{"positions": "rope", "tie_embeddings": false, "parallel_block": true, "init": "uniform", "init_std_o": 0.00739, "batch_tokens": [131072, 262144], "seq_len": 1024}
MLP neurons of a small language model. Each row is named by its layer, matrix (up: input weights) and neuron, and shows model dimensions 256-351. Each number is 200 + 20 x the weight over its row's rms, rounded and kept within 0 to 999.
After each neuron's rows, "fires on" lists the tokens most often at its 100 highest values on Wikipedia text that the model never trained on.

L3.up1317,181,216,209,181,216,209,193,185,226,175,234,209,204,211,196,218,181,240,219,239,197,183,198,224,155,231,189,161,201,186,194,187,221,211,205,163,166,200,178,166,220,187,222,203,181,217,202,203,213,191,182,210,188,195,197,208,204,197,213,236,203,178,218,194,216,198,205,204,259,207,221,217,219,177,189,174,191,199,182,201,190,173,181,202,219,188,171,213,180,169,194,210,198,201,205,203
fires on: " of", " first", " High", "second", " |"

L3.up2854,210,225,197,206,192,230,226,170,220,200,214,171,188,214,156,209,202,193,203,189,188,255,207,183,215,185,221,223,205,180,172,184,210,190,217,181,183,196,214,188,216,192,182,182,167,211,173,223,179,223,202,200,178,218,192,211,219,221,232,179,208,188,192,221,188,211,187,181,218,191,192,151,183,179,207,206,192,206,187,174,232,209,185,206,190,174,221,196,196,208,195,194,184,185,199,190
fires on: ".\n\n", " |", " |\n\n"

L3.up712,171,233,204,179,224,251,182,188,208,172,160,194,215,196,183,204,177,189,191,191,196,249,206,199,215,205,211,176,224,173,219,167,220,177,196,237,186,196,197,198,207,229,233,186,192,193,242,173,213,176,202,193,228,186,213,177,186,225,218,220,206,175,230,179,203,225,214,188,249,184,200,200,214,182,202,219,197,197,233,177,180,205,201,208,191,198,208,201,187,195,227,194,195,223,197,217
fires on: ".", ".\n\n"

L3.up618,197,205,221,177,203,223,168,192,205,181,219,208,232,183,221,189,234,191,222,212,235,215,176,207,196,200,193,182,241,216,183,192,231,192,169,182,189,206,189,177,214,206,196,242,198,208,187,175,204,209,197,203,164,158,192,212,205,204,197,234,189,227,193,188,197,208,206,147,198,183,178,198,182,223,232,190,242,193,209,207,172,204,210,226,197,197,176,199,224,177,223,196,222,221,193,211
fires on: " (", ",", " provided", "'s"

L3.up1688,198,226,189,222,186,231,196,215,196,178,194,199,186,195,217,195,198,186,185,178,170,171,247,192,209,199,188,202,197,192,180,176,218,220,158,189,190,181,234,196,241,161,189,240,204,209,218,208,200,220,166,190,176,221,204,178,182,187,243,186,207,223,231,193,194,183,193,185,204,214,156,241,219,208,197,191,230,218,195,179,196,218,213,191,218,195,225,211,187,209,210,214,200,187,185,220
fires on: " and", ",", " most", " of", "'s"

L3.up201,232,183,218,210,193,196,179,216,186,143,243,187,171,182,175,168,227,202,196,215,203,210,236,206,206,203,182,193,196,182,180,245,207,212,218,211,159,186,230,180,175,198,208,203,208,189,188,206,181,210,178,254,186,205,211,191,211,197,197,207,187,217,168,228,224,183,173,191,229,186,153,190,168,230,239,186,235,179,183,220,195,218,227,225,206,179,188,195,178,182,224,180,196,198,203,196
fires on: ",", " and", ".", " |", "ís", " ("

L3.up2409,205,204,187,220,209,167,181,189,199,231,172,191,156,142,217,183,192,194,190,211,229,197,221,168,208,207,233,215,237,188,220,180,181,183,180,194,213,183,197,216,212,208,221,204,211,195,203,201,183,174,173,203,179,169,204,179,177,215,165,216,211,221,226,181,214,221,201,183,229,217,229,180,178,201,188,191,188,205,193,197,214,198,181,184,195,171,198,216,191,193,212,179,200,210,194,196
fires on: " ", "1", "2"

L3.up305,203,211,226,161,174,172,173,181,195,173,211,224,209,216,191,226,183,220,225,227,238,242,166,230,224,174,205,218,197,197,191,186,196,214,199,168,189,196,200,206,208,225,218,216,178,175,218,215,176,204,224,200,185,178,185,192,212,203,178,206,229,180,182,201,207,165,200,199,198,200,174,206,205,236,172,172,208,186,187,220,218,212,214,188,192,187,187,152,228,166,226,234,210,196,213,177
fires on: " ", "5", "2", " a", "6"

L3.up454,191,220,176,225,209,213,212,225,219,210,199,182,175,202,223,194,193,198,217,215,198,204,215,233,168,221,176,185,211,198,192,192,210,214,205,180,205,184,184,201,205,189,225,192,205,204,202,228,178,190,229,219,223,195,192,204,178,204,244,211,182,223,222,242,155,181,195,185,226,186,182,239,130,175,181,202,230,199,211,201,221,171,169,210,191,268,179,204,202,235,193,172,185,229,184,200
fires on: " |", " and", " a", " |\n", " left", " an"

L3.up86,199,210,214,188,207,203,190,184,208,200,190,213,180,187,204,135,244,210,179,187,221,235,197,215,194,167,168,198,166,208,195,182,216,198,199,196,199,207,191,222,211,227,231,206,203,185,207,191,195,216,197,233,187,174,177,202,153,214,166,228,229,193,203,204,200,151,206,188,190,199,170,240,231,211,177,197,241,175,173,170,224,178,219,215,182,200,194,229,226,212,223,200,224,229,190,196
fires on: ",", ".", "0", " (", "1", " |"

L3.up2562,197,228,193,169,212,216,208,187,199,174,190,194,185,167,211,219,180,214,218,171,194,219,170,218,192,200,224,186,235,195,241,153,196,224,208,221,205,200,181,190,188,186,235,171,176,183,211,189,194,237,215,185,155,199,190,194,190,231,217,237,178,184,214,183,195,178,224,172,213,179,205,223,217,214,185,235,203,189,204,196,209,214,144,231,191,190,215,196,233,198,203,198,166,220,203,199
fires on: ".", " other", " of", "=", " where", ".\n\n"

L3.up1907,215,193,220,224,200,199,151,175,227,228,188,193,192,224,205,191,148,201,208,210,225,236,247,179,198,218,227,184,219,209,205,197,189,229,201,212,187,215,195,193,183,187,203,161,193,198,149,226,235,231,234,197,206,222,207,192,206,179,197,157,228,203,219,211,208,190,185,194,206,193,163,215,208,217,169,193,198,192,174,166,164,182,218,193,203,235,218,211,204,176,174,203,210,167,185,184
fires on: ".\n\n", ".", ".\"\n\n", "\".\n\n", "\n\n"

L3.up1066,196,204,190,223,223,218,171,210,198,199,209,192,207,188,201,221,201,216,219,180,207,221,183,186,202,165,186,198,204,194,218,240,206,201,216,176,228,203,175,227,186,199,193,163,193,213,212,182,214,206,196,161,203,214,208,196,205,191,167,189,212,177,168,224,218,193,232,217,193,218,221,187,210,214,176,207,165,188,179,194,219,202,184,220,235,190,206,187,204,196,201,199,216,213,187,154
fires on: ".\n\n", ".", "\".\n\n"

L3.up2860,196,213,196,226,189,183,156,240,195,200,200,229,199,167,242,198,186,186,224,195,192,192,224,168,177,207,208,215,230,206,205,243,202,182,184,191,212,184,209,152,194,202,218,249,201,204,188,167,201,215,191,168,206,167,215,196,196,200,198,223,183,236,215,191,223,161,202,182,205,204,217,186,173,223,179,202,185,210,190,171,203,184,179,209,185,214,243,208,181,177,195,158,234,176,189,148
fires on: "1", "2", " later", "later", " known", "0"

L3.up485,182,221,183,171,232,210,203,175,183,193,209,220,172,213,213,200,202,206,211,168,196,221,227,199,206,184,186,202,212,212,220,174,224,159,208,193,185,222,187,223,171,178,208,218,194,211,235,166,177,209,197,196,178,194,188,190,175,216,196,187,240,144,179,206,222,194,209,222,193,188,199,225,210,167,227,234,206,182,223,209,215,188,185,204,226,203,225,183,183,208,206,178,207,194,211,199
fires on: ".\n\n", "."

L3.up309,182,186,209,214,223,248,178,191,227,201,200,196,207,188,187,202,172,225,250,199,224,238,185,193,209,204,223,211,198,206,210,212,190,185,233,227,188,180,161,208,211,203,220,194,217,204,168,194,218,202,211,155,211,166,210,219,258,219,191,176,210,242,201,210,187,171,225,217,191,238,186,169,190,187,221,237,202,192,191,197,209,187,214,196,211,226,220,186,194,186,191,216,239,170,201,159
fires on: ".\n\n", ".", "\".\n\n"

L3.up169,203,208,233,221,196,193,219,156,260,205,236,201,215,177,183,190,221,198,211,213,207,238,227,177,239,211,218,181,191,203,202,210,193,196,170,218,210,215,189,198,234,208,230,179,208,210,186,184,193,233,246,204,191,207,170,215,198,174,217,198,176,213,216,201,182,178,203,198,208,179,190,187,183,195,225,195,206,211,190,177,208,228,165,187,210,227,206,208,203,181,197,206,187,198,182,188
fires on: ".\n\n", ".", " |", " of", "\n\n"

L3.up314,180,215,175,205,232,168,220,193,151,175,203,165,199,222,200,212,191,226,195,230,201,183,213,232,198,167,209,174,188,204,208,229,204,179,178,168,194,192,195,204,178,152,222,212,200,183,174,184,219,185,226,180,238,238,220,217,200,198,176,164,220,225,221,199,189,167,226,200,237,236,195,202,211,218,180,223,194,179,201,211,187,152,184,187,190,206,175,215,210,167,197,179,199,198,211,202
fires on: " |", " of", ".", " the", ":", ";"

L3.up644,224,202,209,192,197,166,218,190,224,202,197,195,189,197,209,174,213,179,168,219,157,208,200,200,215,196,192,207,197,178,223,222,196,196,176,192,217,194,189,203,220,203,226,210,193,169,230,226,225,194,237,215,185,200,184,205,199,187,172,200,201,179,210,220,191,182,225,168,209,128,173,176,211,199,236,239,175,218,206,168,173,223,203,220,169,198,205,227,190,191,223,210,196,242,179,194
fires on: ".\n\n", ".", "age"

L3.up765,181,234,190,213,180,190,215,186,199,214,188,205,220,205,173,195,202,195,181,241,184,193,210,214,192,197,157,214,218,180,184,200,181,141,214,150,210,202,180,216,169,201,215,196,209,165,193,205,181,158,197,198,177,218,200,216,194,209,226,176,177,208,219,186,214,188,190,181,228,202,182,186,161,216,216,237,195,204,193,173,206,172,198,206,189,215,178,217,228,194,184,189,194,194,201,194
fires on: " and", " |", ";", " medalist", " ", " or"

L3.up46,210,207,239,189,200,197,174,203,196,223,189,210,233,199,187,197,198,182,212,185,174,215,168,179,189,206,197,206,212,186,203,230,207,223,241,187,212,211,224,196,197,206,214,208,173,165,210,184,214,189,193,188,155,163,212,167,182,217,193,254,203,217,219,187,173,188,171,205,214,194,215,209,224,186,186,203,185,207,162,198,179,190,188,193,220,185,194,202,187,260,188,220,190,176,191,208
fires on: " in", " is", " with", "or", " into", " to"

L3.up70,240,210,190,163,208,221,194,185,192,183,227,226,167,205,175,201,177,188,214,229,217,167,193,201,203,198,220,176,197,205,196,183,225,209,176,176,186,211,207,213,211,178,204,192,202,162,170,189,205,209,194,224,173,228,180,226,194,199,238,171,194,227,222,198,180,166,184,220,154,193,137,197,179,188,198,158,252,231,177,191,172,198,189,183,204,197,186,184,203,188,210,173,163,238,187,181
fires on: "9", " of", " de"

L3.up1290,183,222,177,200,206,224,208,180,195,215,206,215,203,227,192,190,204,219,230,211,233,230,154,218,205,211,206,211,199,197,208,205,194,194,188,213,217,234,192,229,192,191,187,206,202,219,185,208,210,175,224,184,204,218,191,189,233,200,214,178,183,175,213,209,209,215,199,221,176,212,205,223,200,184,196,224,202,174,206,198,205,171,164,187,218,181,223,204,203,203,200,198,202,222,220,233
fires on: ".\n\n", "\".\n\n", "."

L3.up1607,210,216,199,182,202,169,197,215,172,204,175,213,207,166,183,198,229,217,217,160,173,197,207,168,218,189,185,229,194,202,203,220,241,181,206,214,176,217,199,192,189,217,192,184,201,230,227,202,205,203,184,150,214,186,183,176,177,183,180,178,191,156,193,196,216,202,202,239,139,174,213,182,215,177,245,202,202,167,205,201,195,213,206,221,230,214,170,201,216,185,209,215,172,176,212,188
fires on: ".", " said"

L3.up746,147,220,235,201,209,180,215,190,177,203,180,203,216,238,187,187,169,189,193,225,247,200,201,245,190,194,179,185,191,187,185,207,206,184,169,224,181,223,176,173,188,207,226,198,196,203,209,180,179,195,209,214,236,201,181,206,193,200,206,180,196,190,200,187,184,226,232,192,213,164,173,228,204,222,215,230,209,196,183,227,215,220,175,208,217,229,197,210,200,181,181,199,170,204,225,181
fires on: " |", " in", " ", ";"

L3.up429,215,186,172,195,195,208,194,181,194,215,180,233,196,186,211,218,209,203,236,218,189,226,219,225,190,144,209,182,193,185,202,224,193,201,188,225,218,207,162,248,169,180,210,218,170,196,209,167,220,198,216,199,208,207,213,197,197,207,175,203,202,190,167,220,181,186,195,225,204,182,187,209,206,212,233,212,205,195,153,191,179,178,214,206,194,221,234,222,198,204,198,181,212,210,212,212
fires on: ".\n\n", ".", ".\"\n\n", "\".\n\n"

L3.up2510,193,203,207,191,183,196,184,197,203,216,224,187,182,192,230,193,200,191,206,249,213,208,198,221,212,170,197,204,273,221,258,186,194,199,203,225,180,180,231,225,215,217,186,207,226,222,214,245,202,246,204,226,150,203,193,188,235,217,197,224,194,211,180,205,194,144,184,186,177,187,214,181,214,204,165,198,194,162,208,195,206,222,192,189,204,189,208,179,190,192,169,224,192,213,179,194
fires on: " ", ",", " the", "2", " also", " is"

L3.up426,206,169,193,218,203,199,220,201,204,187,201,219,244,204,177,209,193,205,206,222,190,214,229,236,228,227,192,179,195,144,195,187,194,181,177,199,209,218,172,190,164,217,212,191,181,202,181,187,180,238,212,217,189,208,180,209,217,192,191,221,196,193,198,207,217,194,239,203,235,195,203,186,182,177,210,195,227,191,202,171,209,217,202,133,192,213,225,225,181,221,201,195,202,208,187,207
fires on: ".\n\n", ".", " |\n\n", ".\"\n\n", "\n\n"